config = dict(
    num_hidden_layers=12,
    num_attention_heads=4,
    norm_place='pre',
    bias='none',
    init='orth',
    init_out_by_depth=True,
    lr_head=0.00581,
    warmup_steps=210,
    final_lr_fraction=0.1,
    max_seq_len=1024,
)
MLP neurons of a small language model. Each row is named by its layer, matrix (gate and up: input weights; down: output weights) and neuron, and shows model dimensions 0-255. Each number is 128 + 32 x the weight over its row's rms, rounded and kept within 0 to 255. Numbers have three digits each. A neuron's up and down rows have the sign that makes its largest values positive.
After each neuron's rows, "fires after" lists the tokens most often just before its 100 highest values on Wikipedia text that the model never trained on.

L6.gate702:110145141101128101194104155162130143178139122169110106134079144135088160190128105113119163136228137114144177184117169157118137086140142097126108110176118139124154116181123132092066132081165156174115148119137146120108085074122158145131180153148146101065128158120131169090152070156102153104082159107152133140152050163095125114118119161122149122106117087100167190128099127103158246183071137151133146171140080141034105118083070106099111144180102140147062129130099097170173117141103150064137128124124147115170152057141150121122108120124091092085194153175125115121128108092086146150141151150176142130158129085083149162138170149124087170136150149139094109091122156142113093103119054117106088136105131148100157112179140151145083180075088168118111075125146135102138131091098170
L6.up702:099144105143122062153162095114162093075147153145134094143112062125114097080104148122102163125112120095181142132148100121135163130134081122092135145140133091102131121128093120154084187129126126133166128159108115045165047176101104114151169147155190148133127087137164131125108098156125092163177163106125153175148113115131085140156169148127149111051140131085109116153167181090117104080073164135130126147117177159174123182164136117147150192139144124172160120083087097069083155087087139135056138111168068127065135103082133138127162170181108178155191133170145164127116102137120113117088135132157118140163187118125134183091112146093176144061096100081127153091178181106085056134105145124138186161118094127060129114144108124144091145115106194106122152105092066154090078142164106
L6.down702:112098080127100130101135139128119129134066107101181205085135133111120114121116129117117170076158104102109127166070152093150119165110125158119070085170137129196115189120107190128160127133108087084211111136116139166135140158112082114125164162116136144127069115112115186111078197144087069145170140157172084113130152096183111170117083075099170148110163169137152194114091126127105093136118103123107107133100135114093113126152059097143142248123130160201127162098166161166145094099127110105073160086171148135158175139132168157087076184120124123142174131120068099132145174141148082114157112148086121121106145100094078107100111123095089148160166165128083167183112085116114112102165125096083179102127143078137128146126136167144156120149138180116188139169114121149138066137107116
fires after: " N", " R", " W", "N", " |", "S"

L4.gate285:133144194208169157143102100165201141148117072170131132148046151129149191086172104130137139104116152142202190140142168129074117108046135161099105097137086162096177080088160120088162057098133098123155169157175160182136151144159166090130120145096138167110142119127134098163132118108183071067095133080150122105086117114173116102081108124114098138090130181076142150094101071081102190124124125102112146144162158116157107129150120075146150139199084103145120124099146148149124147114114113056101089098121093122165131131122160083090141077125102146112126096175085145129129108112118166115150092181168135123146165129114151132171125137106085156127140157080119117057146109218165158135178126166127120093152146172128118099157157136111097156145142110085163110116059116138168099101164105
L4.up285:155142125128120139158102147090118116127080120145127128148135144089133138162157092131083164157116120084113132177133173154043158172131104123127120119171117132089108253135175059113125121157131149147112163125145065130092119207155100132118080115177057125155130102105103134108193140140112118180084064162129131063160134117059108158109160096125053199104076162143156109128092184101174134137138113116071117173109116126133144135131173148130146117176096159118109153111129080115105087074206115129113038166093133177148058140123155147121152177127123082160134123110153108124143153148120101160109086134088080086185169167161111126120124117079143154108153122146116110103132133126146169092134127125167115117077141185129171117106134140134170126088127103161159087133140116166149132151217064
L4.down285:121155107078148127124128151150158119096090158184132092112065117161117120130134189082133123116104117095144056114109164117095096121178056124138155139086138141148126117182132122097073117113175175138098150159143180193077090180160069182160096113132071139122156106124074135142137104100143083155139138121149118161151133116104062111179105129144143096136083106117107167182095109117109147089059136140097081135135148071122147161182154131107105106096128136133085194108192129192151127092213204067121098076103147091139132110077150148093142122086141188149058103145153142137168126098142148177167113111147151152107186120122121148148116159124094141143095152141177167131108131176070158149119112126143100127114135159114085145137164158119101196155175076100160067080104114106119136179180101
fires after: " V", " C", " E", " L", " S"

L5.gate543:175123151144118125169088118192159165180151056169100162119144102144087106136113126131159160121077105076083123111108113150135097103072161065089123135070117169157121100165130138100128122141139145111162173108197104135115140167139202174130111106159113060128130136071106125163117107146142112131095113127122111125095095134145102136159111129100124138113123149112110070113068123127139110106138144162108104118192139160152094097089066091094112120085138125130153115108137060174120171083153101131114114143119090107141131102121144120130116087143170158123151149159096137104073109133178097101108100065112118218126144150117075111093153121107170201109139145135130140119166133161091146114104137178168199120111166173124029061134222213122156185173133101076188067170107093110140131144087141
L5.up543:172206145085109089130158122090141176140101160121107189148163149134150093111107157114090092128150194190129129155043133100192168149115190148164124078101128083142134131120128149109145101172074115105120074117147129147133131184113149131109104106116172129136151117143170190141108104126099087100131050125131222140117111137169164122096150117116141066091121106076125110077097193149103122127195082032122167115143179119096141139091134106138182138147111129172143171092093179124172137145126079114118144224084161165124139166091122119147107187152116142115151139129095089059156130146162115117154135139120118122078134161180131113124136155110160107123159118140152151111101132117125167131078143136115129112099119083167113197083121122158133111084073163186114166119085143177109127165072087
L5.down543:106160122134190147156092161100132176174155040015124129128102104094103170206123130126111133098158150098137154138136122156168158093129148152078122109123101190107107159149111099069119164148145118124151130133145111088123138137121134136155096086066154146080107139163109167129101097079132155108147068057119160119134146116122139164159125110101136121117113116129178135107144058093118159120142140153107132093135182128118145111092143160102122097088134115131150135110094093181123111169134135174183129112129093119198151140230151135080064162052068119175120130115122084076113112119147186122106166139130112145122088150141141180111102145123154133118114111088105166188125089092115121089163074070093192113161119110190124108130149128110153172140133118144156131140178102193183110131085233
fires after: " g", " G", "g", " Ev", "ig"

L4.gate143:144108112159163166122105156117167152108187123127147107141152134145155184185150180157134139111149159091145168146233162125151095154104114074067130176179111155117230179083114136131133142040118096144132128105157163074139133072166131144048137225199105110104153049113095133158179118101102138105088084077169158169119129137147067107074137142091133140130146102054111138125131129132103151132142136203138160089129105154149140171122110092161120164181076136099130148099110121087137073098141121143140159100195132089146143115124156072114132114120148096154154107129100104193034120096069053102139108117133187135174120111118108115108168160107124134089116138123128117137175135158124114098135074112138115158127145111092152101156119098133087136119135150112098124138107105137134162137142135
L4.up143:126120070118118101109131123113161096100160154155166101127077086080117168080149108174132155112107116111085163119145106144173110178143111063122133118073145135129157126113170135093105082141149176193096109192099090089148096119145122080083111153139113119087128172075123114147155161109142097132143151097157150141120143171140122126150089114141069128173195117163179124188191176163121112083123092119160145080086083115171127171135149151084133120178103162136109091078161107136111143091126111173162083133204130202088059126123178106154150099098141152155098151169136149107167162127130112108175118123154114115085127138170083057117168114068160128077110160080062130073157113186139131145149133126150140104103156123137125070142089131109160136053109125096148182183168053139144150135061136
L4.down143:117164082152094157171166131059120136111111064117140127158149113125132197135127126085148097116110175104114118133120161161135128074184098132164111141087171110129079097142162111130135166097115132122197106159111189122032099107185158100132061077159148148071023126128192093108174099130118137112135140177133161119130148126079081143138124171079113091115070123146141115151174129114191116119121086074105120170088144118200103108171091097098099076092097144119156122175144125142092119134152105114178121153156091097131183110125126084168125142132121161098094141122146138149174173162076111184103096147092092123062151139115150128173098120127187193146158124182087140134106091153138163117060150139112066151126164156170093109117106146095155158102135104154196138153149099146136081135131150
fires after: " S", " T", " V", " E", " v", " K"

L2.gate599:100132121221145141102119127158155112085191138114199130123081141143133131163117161124120139101145105143189103110106152136145146153106116121045126143126100167152102141185111096098020143014151159145103109161162138142143109078121104134174102111161163108165118121135143133121171131116092081103022022123128176105110155156141123094126154174077138120107120157155094165117132142079135130145086143090134171077142165147132172109144194126099120094116110154172141157112128114134116136119122124161093132138169119111191114134139102138122112154112120132105089124116070145134057136126181131125094154101146111110120152166140136132137136078164127119145120149117148154091130094176188134089069137107120135152141193154143129161129069056113102149160144058084156074178189085068140142112175141
L2.up599:185139083185162159082101101125105161149161165135114138108106115116142030135136131134165158113091162154147096138124150102128178123078062178102147150141160145125106163176158189188108122136155107114135125157121228142179059139125096132105119105112101134188149088114164132101154107109130079092125069131070122124128148158098133136137100112128154180166101178127117150110122149123160123184148134120044158128092115087174142155153081147131145150158088099167091157122131119095158110103187124121085115156105153092166144113152145137104123123081105114122158098133126114121079211166112115122104159176150071127156119097187109116130176129091147106122109170108091128115110121145110112152094139106125071083129245210099113065166106099150102124190135119100175118112050155119152122145128178
L2.down599:125096192040159113162106156135046135168149132158140145128181127123112158121195145197130104137101116134121087171133157134143116092112100130151104112106176122147055134094084079113173141090103102119108191095065149144153145096076183145110157144102063135074040186073114142148116098207147140203163138164157142126143164154173135163124091128176134140121104164153134083112155126172114099150116107176142055164116124151104149100116123127115134102101119118112128086097129117098167131097070132146144103130111121148117121130088141104081171153178139131129082074087169159116132123077140147108105090122157165199086114107120208145126073153139136104140115145090135188147147118112128140135137074080166187108130113118101184104133163092138186144097141119116097169087122107175110179134084149
fires after: "h", "t", " Ph", "b", "H"

L3.gate177:136172140152113104193120102145132125159077102131108072162133064108157146094126163130154175115172112135166105155119154132071144123074136113098130121150110117129112118142069151115061121082159181200124131149204067044156131140148130104118078088143131097061129159149158102138138050137179126133156135158161121147159104126144177145064081180125145045035139120057165114121127146098121105133053123121147135179133134117120121143169119063155171185151127061118124132093070115105094103147119131132095143122142095122143116137151174084179152107126135157102117099154134125143148095100089187129108129164158099147102124130157096160163112154126106192078124114166126137120144113150092135090053164144155126133113140126039118111125161139133131114137101138099120128153182085179175081081187144
L3.up177:092081120139162131116118111070184131112121108157141132155151129130188166178107111112109173097140149058152182154171148129064155160096100146147114146164125158144093171146157088111080168144133096105120095142166113108114118136129097096173151158134112096209136129143143083115110160127132156172096083124094119166151139146111168120145144097096203195081191147121089133144094146084085057148109149115192113101128169118136078181095082079087115051061144113097165110155115125136163156160126196092137147164077160114046149171112169157165124125144150143126093149159127107100127113113116096110091128164129134099149134109111194104095117086098121143128152078082067134145115152183109160082129099118124086162154081186154172111132120106093106176202096090110117148147156097096145111203125149
L3.down177:153130143138098144127130115136157137145147082143156135160152111117074067130146228117172090147139113167158070074094170188134108064134143117072079103193142089123102123196105136111085127114144155148199105154140099124157094086162098138127134135134175156060051137091102144157107133131149118142159147143142132143116136144192148156087066165160143108094129160141166105104170139097125071186079153158113151135118062126102121102126122090125136152105121193198108148078164101136124088146062122174055115087140094185140096084147135096108109113153095129139100110108065149181177106113108169141101074139125113179096182150150123128143165140121151200087103116148137129117114090099135099154087148063087159094146125104112144122108175176148182161074129133143156100090152100172162105153145131
fires after: "S", " S", " W", " F"

L5.gate335:127189119141171147194105167115086160195162108189094159130105085141098141163130149116136143129144156096118114184140099150138112109147149152090099147090152217178111127109092214118152124069138124179137152108174129069126096175145152080072157090170087065118152141128075122139165164117103115112090177075091160093140099146148129063119130135128117152109181114098185179135132135095100120107157103123130186131133089173134120139122126100146167156160136159122159139127111128147083102139113168112147114119142089129138078125145131097152128103108134151156166114122106128120125097132103143060132065146186137120163136067114065069157063119090026132124088166081149130175115208163152161132155139129104125184094163082080181069126134133107116117114127106064096140126115127167122103124070165
L5.up335:105162134091129108180191101159137132091135113139129074141106083123169172120144137117167129115209135061146142128149135131151130237122116140078097144191146161154085096111112148111125180096101127153118133068157080068143104173115136121154098053177153100101133164152115093155125036113152131119075145122174139139103094164145123123178102074131105177104137121134098122155148116106130149067120092164164134117113152127208080117118074137118138143151116080114145191133161174103095119107107138178131064179114142126100116117162162106135148151105094169170133209098149191103110133092113136104120098184133173115121158043095078139123122147129119136130157096101160132204158157141175119138101137116178146139145139182143130149063119173070070131109116154136142148100194133124158102131168126
L5.down335:172131050096152151132135122164105162078136111145093108141115092145128155142128069105136140189146113174122160118111103103057126054090150107181194139122116166114081088131159124123130150149126093136132112131132199094166132127133059161149140128095120144084047154161139172154119149104114164094130129147098144091110145069156144183224079129173160135145118161140118152123136113114094132148175160106180125082129137117088087105146115093141195160035109078070112162136203168122123155122154152123083146187133190095107163053148151102127178122130184141173039070077134111104130158132129139113086133138127109146104113109071146166116152108102099131137106118124127171153122137111115114120154166163116107152103131120109102152189168111153121126104142155109145171088135104177066170150069151
fires after: " E", "ra", "E", " C", " R", " O"

L2.gate477:121107080110106029129148120147129086123120144097117145210158115142145161154136120093173152160123197076115079165134109123157107113141136228106114059118118104183104133110171143069159158127157121103102162189130195110116156126123153147064093119156122154098135090122111169095113164105160139108064109104147139105171140065088053131119092109126131107085078135151075182138105120081142163120147188095175195157115134097145112091173165077108157086068117101142143155151090155104111104116136157130121126145143125148136121156098162159096132145162121173075161154121162076159145140102105176087147141161141176143137153100102093119121096100218047099122115105120141110098132149198131141067091104131108148113216111140127100101122181127093125162134072120120147106117143155133099103124153135
L2.up477:131111144113191138156165101178103100093092160143126162092137080124132134143155136163158123114107218075189088167155137097094070144114173155140110090151133162127098114100137181090081140137129143095167088117111108141139123198110095112054119109132123101174131171149128126129110117137128103128087132198146135118140093115080183165202134148133094117111124139135152177134156154113146125061149145128192154108132155121160168153065063074150082126157140160107061158126137121105111138146043166139087164151122164125126066073111139135110091111108102144130120160139152143102133185082137085118168060132112172095118102155138136169107151112093117106121173079116148139116133119083077154146093173144104097189179130166108072097141140197165109130115126144089015118137118141078090144110074155
L2.down477:103169050105131100122147134115147163086075180063087174117086097131118153182120129126171236121174184124122139126206153085144097139141117156123020126152151156118142099120109099062141154162101110107173115170159107112153115154160094104130074101094172181108046169194117149105148129137105165134129133128126122119176117139152149163169079081118145072126109131142118161141121139148125096110167147072134154136136168102144165143121111079085131133137139134118092132179124137113084120112133092138113102152142131133134097082107124130176172121202187125099105160083203150172067110130190110119151098167114182140126103146131121134194127164090143113093161075166098075098134113118082125125129160110123182096160147116115148116165155184166138138098142121113067154106071150143098071120100118
fires after: ".\n\n", " |\n\n", "\n\n", "==\n\n", "==\n"

L4.gate123:145154122153150119146114088210066092153151073146110140122148151127105113142108153111185145092091107098132176084142153156129127144109105044116110143122098124146158110163075157094109131071123117131089115184113096135178140115110103110118103125145144201140135154146093164162154066139126068149172126116140101145141050102164123141112127099131168118165166122089131142089127148093161141082109146136156121169165160139112138207183163162064132141133120110167176121170133127105132105154130113093079105117101097165190124075141052131124105137133167170093111098217082151156061108079124159128105121112141114130148109126085162126098153140134112093092084112121153143110170153197084204101145098139165094114081183181118200161112196123092116127114104127047138093139174087146133149187157118
L4.up123:050115169145160158132173155133196101130112116185130187145179148112141147038178130118141139164082154118117163169081077149133139143097065082137141155144103095144094127143113076140187140132079109201092150153083072188088122131188119147149128140144125196111127127134146128133148128165127166104158108093079128144097087095139054155101132113118147117158053084101180142105092137157129111120102092110054111131111106176129110126138143115169166161127143099091181117107117092107094048121165129180152130143059122159114122166209158130135117177122111133107120106158121096140164157078148183136164192126125106151118139135165076068119143098110135192133089095086113148117115146142168120131077141131158135176079141169104180087113095094122135142083156179139112112089129108128090097141141085
L4.down123:112119121123135111111123135090101084138103181185148150124139121190118101099105138178133102117147163079125133117117102163106137116134145080139137109157107157136132129084107111093121089189120075147174116172176117130120154177187082031143090167130130147098113181164074171139173140130052130087166123109086123162094161131101049076166099134159116122120125146208091169096144110127131071132146144078114089146137132118189156171184117136098115138149158127106135126157081098146167132146147081124110144121143070095137088108139144142123115149162142139152100096185117183150102173147152076138173087111115087064125153117111093113188100156072141103119169070155074183052101145129161080107088092089159147160175133143131094114125124156152100131155176117105095196107177131214166157160132123
fires after: " C", " v", " p", " X", " P", " V"

L5.gate307:122092071134031112125167166105190103152121137108073114144125059111078091140133081198139114091203106171076134118177151137176135152113164113155121168170116074112108175183154140152151063112133144108136098125119078106179094112127123108132082096177144204157175089118178107088111119120113168131099159151119150127105178121145126119123143112139167157102213181109116095150142118183121094141122126121174093131117116146043123114071125100163125115108107129167136134151101109093111129172118110183056182143086162151105126178102146125129163099138127109069172179130136102159086155126151107139085155130146090139107108137100165105153129159132091130078144135080154045108088129024129091134105117135138134128146169122130128106135119115060143167175156152133132117148075124152117082180133137
L5.up307:167097126180179152108138129109124164109099077105112097138094116133131104201091126162094133133087095135135180111125126120066144179145136078172129154074136104132123143152130136144106148095075158156089150168157144171209155155078133123125128101111098141163139164148113104152139140068137128136166093103139081122115127130100135132103049112146115137166145108117125114091188190109135095051103129040099157175162119161123168084111107160133094080168130102151133121049114132112114139142085116169183129110124154165135114107176089101201142141135151066117176065126110124151164094145174080116153167134131119147114151114189138127120136147158171165114118130151118057141136128167129103110108122164105046100128101096155126149126121160079151095115197158064090178130204193140088119099215107
L5.down307:167155158128122184152149116099128112120168087112118126151164104139167098146166123125072212143128093171136144096180143142175150170155164155117125100117135083118166144169189060121084151115150115170140106109145151132126161092195079148097114051091160128083116155105163134154132071123082156160106070166098197116164163178094138148114079060110074095137096133150111113124066168120161087120121114139126157143155125079101142122107034057134103108173145119099089124159113116130108145125160113128110111139065100123131124180143119154111170134174202107093147120129161108157153127227124137053160182169121066155121165149139139136081123111174114135108173103150151097120104182107172087143145097086096143120097133114095082116127151169159114158043096121135134113124125095119121144091114164
fires after: ".\n\n", ").\n\n", "i"

L3.gate460:094162071233163128160145127175105146134106141127092155127112146110168137141200143142175170150149140139137088147183084136109092113102125169129111117121097149145172150099180181097098137104143139154147165174118133087162081052168125158129089116155139159142146154147093124125131130142108181131051135115134115087126080107135016098124120092088127140089101141119095145181079097085157148169105122107195204128091131124168151136114113095101114118172133177142135112131132119137102052094116080157074076149177147118124114116124209158140107077158152162137106107155132070188141140139198173106098136124106167154113106172157141159143095168122138148158180152135099060083111092112090180132169165077183121135119129152146129145106135171102088133113121172079117138170137110140077093161138120
L3.up460:126167113180135124195147160128068126125082099136110154172153121153157110155170147119127091133182094140133131118153063126164125137092145158139134132126129155126105131104174197095138104085121143128128134180170115136154087110214138140130041146105067143121114091120146146141139120151083164108118096115205150109084058080111121142141082102145142114112074177096106166155100118083106114116073132092194139137158156090149146141083135097095095127125094062123163160116117190068076102131147129185075124161130148091087105131111168131139120119151161125103133048126141141159127153172173152051118174137147136177125132136113086135154151193120115147110191113112174087077148102173186096050148161095138110113160158109129132171156191150069113137102176145082074109139148137133092114116169090
L3.down460:114183067135152109107171120081144170090086147088096127135109144145133172176128134152135255152130143117122122114146151092142116126078150143127134170126177140129121154148157116111143142124089118120127118147142095141133123122139117118183070164078159135130033158150184110114121096102081137146125113134161144104064144116095154134122064076140111127148057174148114138138160123140074103052106120069131150135116100084151152130114103066146150135103145095123105133179096161086088092111094089179083090108109138155122127099134140178165171135240203139093133135060173123163092115176148133134149136140136191151132149144110141144170134143113132118094145043100106097072138129101159115113146157116134146069197138082127110117136145211122088134096160154144096112078151119175095101165094154
fires after: ".\n\n", " |\n\n", "\n\n"

L3.gate386:182130100196141139115151204161140105184127160093114180118119164115140136126178121116147143128126105118061191119149149105154104193081153161094105101129082139174138119174121082162113139059156128041171147148135153121118132104117151102106128146122102078149127151090146104137170141071107138084089126148208152207156160102142089103115144111095153134141164115114106107100108107092086120118109108119152103171123165124141121117122135135174095124181141130114189173103117087117163125128166095113114151057155092134076160118090154124103102116065167066084177119127138144122120130121153073133169103147173134159098191167150124184169144157143114115065117103134134160130154148107170098049161134150173065147058159055125107110131151136097138159120119146048096092131139095194094124170174122
L3.up386:150120087154159091085157182180124078161133178049124181094099126132105162113137146158137153134124093094088159151148093082222074197062162157094120110119101159112154150084146106162158154133128064072168140129145138164110146186178132164132125195115141116167111151113158100174138116088124094148136150149166180122136182065117143154131102146099132144131123119151093120117125162135120114131125075127116078124112159073139149110105155126154082103153160088083140126199151152099152101096170153140105119131119107188090127118038169116137109116131133129082149142144184166060164089143135078110162097200170129177083163141165116149120183124114088107139132088073117189163172134081119104063139155123133138093127110103133113143162164136100140181125095161063118098113098124152133200160127131
L3.down386:173124143141120122064152125090085133143148125119116152135099100158114127156162140143146123147101126140121099150135131081149126203148169116184077105140132120102131152109155134125214119124116117097153116129115150167095152117147149153134130148075145141105000119141174124122152090143134140132129180138113170135112119086121179131111115125127102119134103128112081133105144115150127128139127141147093106119089139103149155168138142106173149084142141119082133182110145171129121098094142141170097123168124105169093099116126138125112119121130145105132127108120191175108149117170110151134139108155147129123054155120160116112079147090147142140118129099107064134149131143130165108128106165122114129097157114106142123170171131114118148094143101128133127163070124120107137166134131153
fires after: ".", ".\n\n", ",", "==\n"

L5.gate572:159078140115118100101135127176102110195118127118142127083129119132178165115150103095114153138090166091166164155097187188120054126136148142146106096188134119088101115115139110113119198114159085115137168101177087103104083173133189146102129087165173126117125161150103081093110145115189077148144143120137150077131129073080154114091155143131129131116153143111124230126136128130113105163069073164107163121157127104127056133123151098165109110161121115103101092115126128104092150103149164124153155137117110152068094135060146082201118118109098089071130112150072074128136099046142154142132164119117175139135085121102146115157107155164069137080153170141151151112195189090158131125124107158183127162112158105091157076103116123172125157094158113064122109174145070085111195115117064
L5.up572:108144137198124145163155087139160133137121129108094109148142139108168190120137123103163147116154114127125078147141085160128160107113072197098136135141123123101101173136120115161123126143115092126108155115110122143099124073126141107133176149146131167086144175175210154110132178154130086156076148146195106079110117093121111145190121119098144153139139110106148105113108085084084076095105158148165068086136153146134136130143132160152024114098082070162167117109146207194142095100188174176105084154163108147128149058128130140122163111118131109137099126182136120094185082136068106155100146168105084097106153098076112076160139160106129128127148144091131129161135198192123149111062050120089064101124070188139114146117141169201112151203142126101150152131146123137100135116089134
L5.down572:111130132163153134152123198174148096136155158167099098153143057172118122088137145180128101095132148163134118119105089120122183111126127179095161088112089088176195132175133156140166113140115163109128129162163059099101097058153144142168101085184177156095171107137080129113111175130140137148095139186168128114180169141145171148164115153120107103061155075182124107113161116093103073173180138162184170116160151072132106070106097118127107169117097148151137062113153165150160148091119099148195141110095146163162118117080131139158156158133133103105131114101192143115148161072124117171159130151122141099089190111082110106127113138113130156058127114127142118142162150118148135115080137111141087173135094099121099141105160097095045159095091185058150082154093042135098090098143120
fires after: " F", " W", " |\n", " C", " P", " B"

L2.gate418:205138128127119155129189161101107149102108131110129118185074138114098104130118100165185145141138098095089101099154212087113086071143154166147114192140103137142188107191093149103117165131145162180099125159121176128147113113132174109149106081112131132176134107154166133106113132124146151131104141134057082129139104123140096110158171142107133106169108175127134124144095030190147064132122125116176146148111146124095168143132135019138105164139079141179102187136085092122174083186094130115071132101144104106089101085112109117091071117168146082107113151196149163119135165136132119177112097154131180080101150145137133138126104138079145125075097137098095095143091140140164105134138158128104087148047193160117082104111149186076155104062133150133175144134118141130111079153142170
L2.up418:156114085090132067120092119162100126080092190102124164117143135131146122180116089109046117142170104129104077141052172138121064139158131141123121111145162172203136094135124184130135123093095109118103152104143122113218078147127124155176127144146139122151117128152131095138110093084150151136099112088081159120140179139136100150120106081138120162123105143123121167130101110125145088153132186136136134121100154119133151106139148090115161103137095129144165140211126110134093167093130087138099130072160157177098090162120175116120056133112157091118125122149117142156127121117137119040115107091148073082112071207174172167107147191104157080213123175125089081124157057114159101075162088140162133125149155137127124197158134160094108165205142092126164165133147092123082192121128190
L2.down418:132225123137099106089168137124146187170087107167137103132124167125094134170188109151138154175137142142141139124194074170142118126148161181102000090136145095159133123134156061145120142125154130087128107142139130180095120096121094048141101155110118158165073126148133099128102110068086113179113109109168128172131217104098119126152126136153105104144073148118141120110127100192160142099094128110084181100126136093102096119130144168166162117123134126060135150175079104063113121150158102096145107140117108086110096164164106172108187145137167139126152173141139114138101120148121085102106074123166160159116119133121119104115160148104113108105112098128146140077070130116106108199148128163097127079093097110099108189149199144126200139155128130101128152126176137175151106099129176
fires after: ".\n\n", "olog", "t", " sc", " Ro", "H"

L2.gate216:125128113175119127177154189117074151134145071117115151110133075198140128156064108096108132093105164150104186097118178168133155116141164167117126161100111139102131085128195112156107144133176150172099123126130120133108097068086165154146106130139140125143124140134150163132121125125149187121143099075153176154130079126183115068138127085161152129133153122105179086098091113173122088149114111143153090137103164186140065118094045138118107145154113165147130137120098111081147058175224112131186171119110172182114204114094206100159028119123118102194108126077117116176143092090144114107160108111181125140117139227101045159132138127110108058107126119123128131148159148117115136101128151110174103166139122093140120135106109113154146108141103144087164116165144091132129155135136070
L2.up216:156124104122188113139129146156113122100110191023106187109171128134121118152069102138068107101111135138146123126078156138167176092104079114147125183125177129144123126131119155160181076134120042096118152173125132160138095111130134122000106089107167146103128120121171198081117069123148118139098091133168138096101153139145157144172168114112105119108176108095141146128118170158146119161094094167116076098150141119153052140141120166118172137155112089135091132055151106138112108099122127064120146130046174147122128141133151149168118119095133166107095157156085093090126131140177121121150167137131104129119172157177126096160174128163156210158172110101175132130106127166146114164127112177132134094131091133105134166048093167124154138204134127126099165133107119043168162131145114
L2.down216:111112114104139134158124114083108129122129082132207136137096115100180128145139142146113108155144143113128123120146097114160128090133100146133138178112153150118130146158124157197169137119147108118139137117140175078199118149166081128144149090118184131106129200151078141199094089124075131134156093169103108112134137149123190139084119141091134076022141083095099112128123198207077118115051142137175086110150088072152151090157172144162111120129190109104158114090173066180117117121136111114083112119134155165159133071128099137120146151135113149115172126097155131073166106121105119153113180128198156154088089097073176081138074103145140163117182171091136098190090108108116137076082120135064157167150168201120155064140143117144147105157195131111130115112126121143120149111181087
fires after: " g", " G", " organ", "ac", "op", " mount"

L2.gate1:153129123144123117155159198169200103141160094093154093134109085115118082143101093070125102128133145100129114126178107124081181144130158108103085140156096120153083113109106103188070130088090120151134112161184122093123184092173121176101111115177146125148121112068155120114130112118142066185070129165130137156175159125129152126116135098097189152091136175090104090147110156171116149175102093122185182170159144135109141071160196143122159169084124144137113120161154162125124110131178103098130165109131115158074087170142172072112140160103154071106156100194090137151138106064118078185162132148141101168150115101127099139199161121134085090123057132146105139126150133124122036155139132146152119141112153139067183105093193102139104094155069109116116144137209116141189121137128083
L2.up1:134093114169196143098104158133116113185131154163163077206092116090145155079201120129173132122101110103172103150121106169153095117153085102108142111093104130145197114177165132165140123200139115138119135142162067171105153110136138124094093098154135140135149163073134110202144112160141161122178178111132146118128166137132130140157168109119052105133100131121121082125122145051106088121141042109151165139093143160094095118096105079170113096129089082105117110084124137190061143102162128091111109094113128074162140111175118137149085071138120181142104084128119061103115143149116160086163182151078088080116116143103181084094146143119078170104161143115172107118111092118154137149168115121040168089161090118085115106164098094094138157174137081088103158134134089131122061150117130
L2.down1:138122088141176165139156149147166121139162114100103140162120120106177083141068164141165102082096146139161176092199108143122130104161137116120152180102086167202116110141113148135102162162099171126104210148130139147136138129091098148039124124160126108082183117138109123071083122096098100112134142096197126130137125181119141200131090058123173102073231126118130099087062104076080122143080129146151171122132126145114140151099116104130056154090125128118171144085185142106169116109129101111146140178102085141082117087129134083152113050107181102166190093120166113115177135126191175102104120139120127104143044183164177110128118149138123150149133164132162132139100107160100122122102124108111135110103090168135109130176145125169211094124121138162127100152142091092110100124177131
fires after: "S", " S", " K", " B", " b"

L3.gate402:207128111168128147107110107138152168117094127120174163110125140117091139163129147153098179118155135082110120130131126071099136130180138125098130069148126199149160113106137163110077169113112160115155104073168122083157150097178163122155111084102130046156153105105106129129096142097114155093104024121131161075168140142119108126192113096132137120168104100118135124129162084146116097142115093185148173117135157102119138120098099059081101141161146150137111096114095153127223105148138107072136066044218112112129140160108094130123067091178134175082179146116148098121151153086109115091093141097164165103130167173180105168136140135109109133128115134203161131140122193094165082087149161140131095156109139114091121139089140172087138144142154099103171127137173087145134130182220137
L3.up402:052179112157095108085109128134143102142060202149150135148174156149138186115148108138161118093119125141140097109224147200133146138099150128069138193131136099099126132080080046127088134118124165110084112181126113129117183069163117169126137168124158120167113139135132181171129134135116111106147087091163130131133121050150130128170114116116129098101113178169060151088089149112104103154142145092154104097098156129165172134117166115167065149082105128139143056126119047111126124173082187122087082152102151075075119125134110136094124129139116134100137164121197135182102129131123136132081125097147128088146103138081095114084148163101091142139144115131097084116105186127148157135158161114173124120080191151110145127173192134101145157175109159159143086173114127166118123105192051
L3.down402:158153102117079155117185183129157145170146154169082133187132118148184135174200111175167149114156111019106086104131175134066114101138174068090184160160132137158155122137121090135115156132160137107099113113095132136102142180143152136113098176081119091171168092126180142085149138140126170143106110168103098106127105110090105087109129063051113111149099112123104056116110122121064113119175071140184185152156113128103176113099171086141090128108123164134126073136099167156139149148131100145159097162143142148166120100053116146151105108177140075099148156164150085131111066087129135137157105110110101131135128104170175120086142105123141133148120051102164067146134116158191057180170132127147121113086143112158156133132159119093134167106126122111179067121122145077141144148147067
fires after: ".\n\n", "8", "5"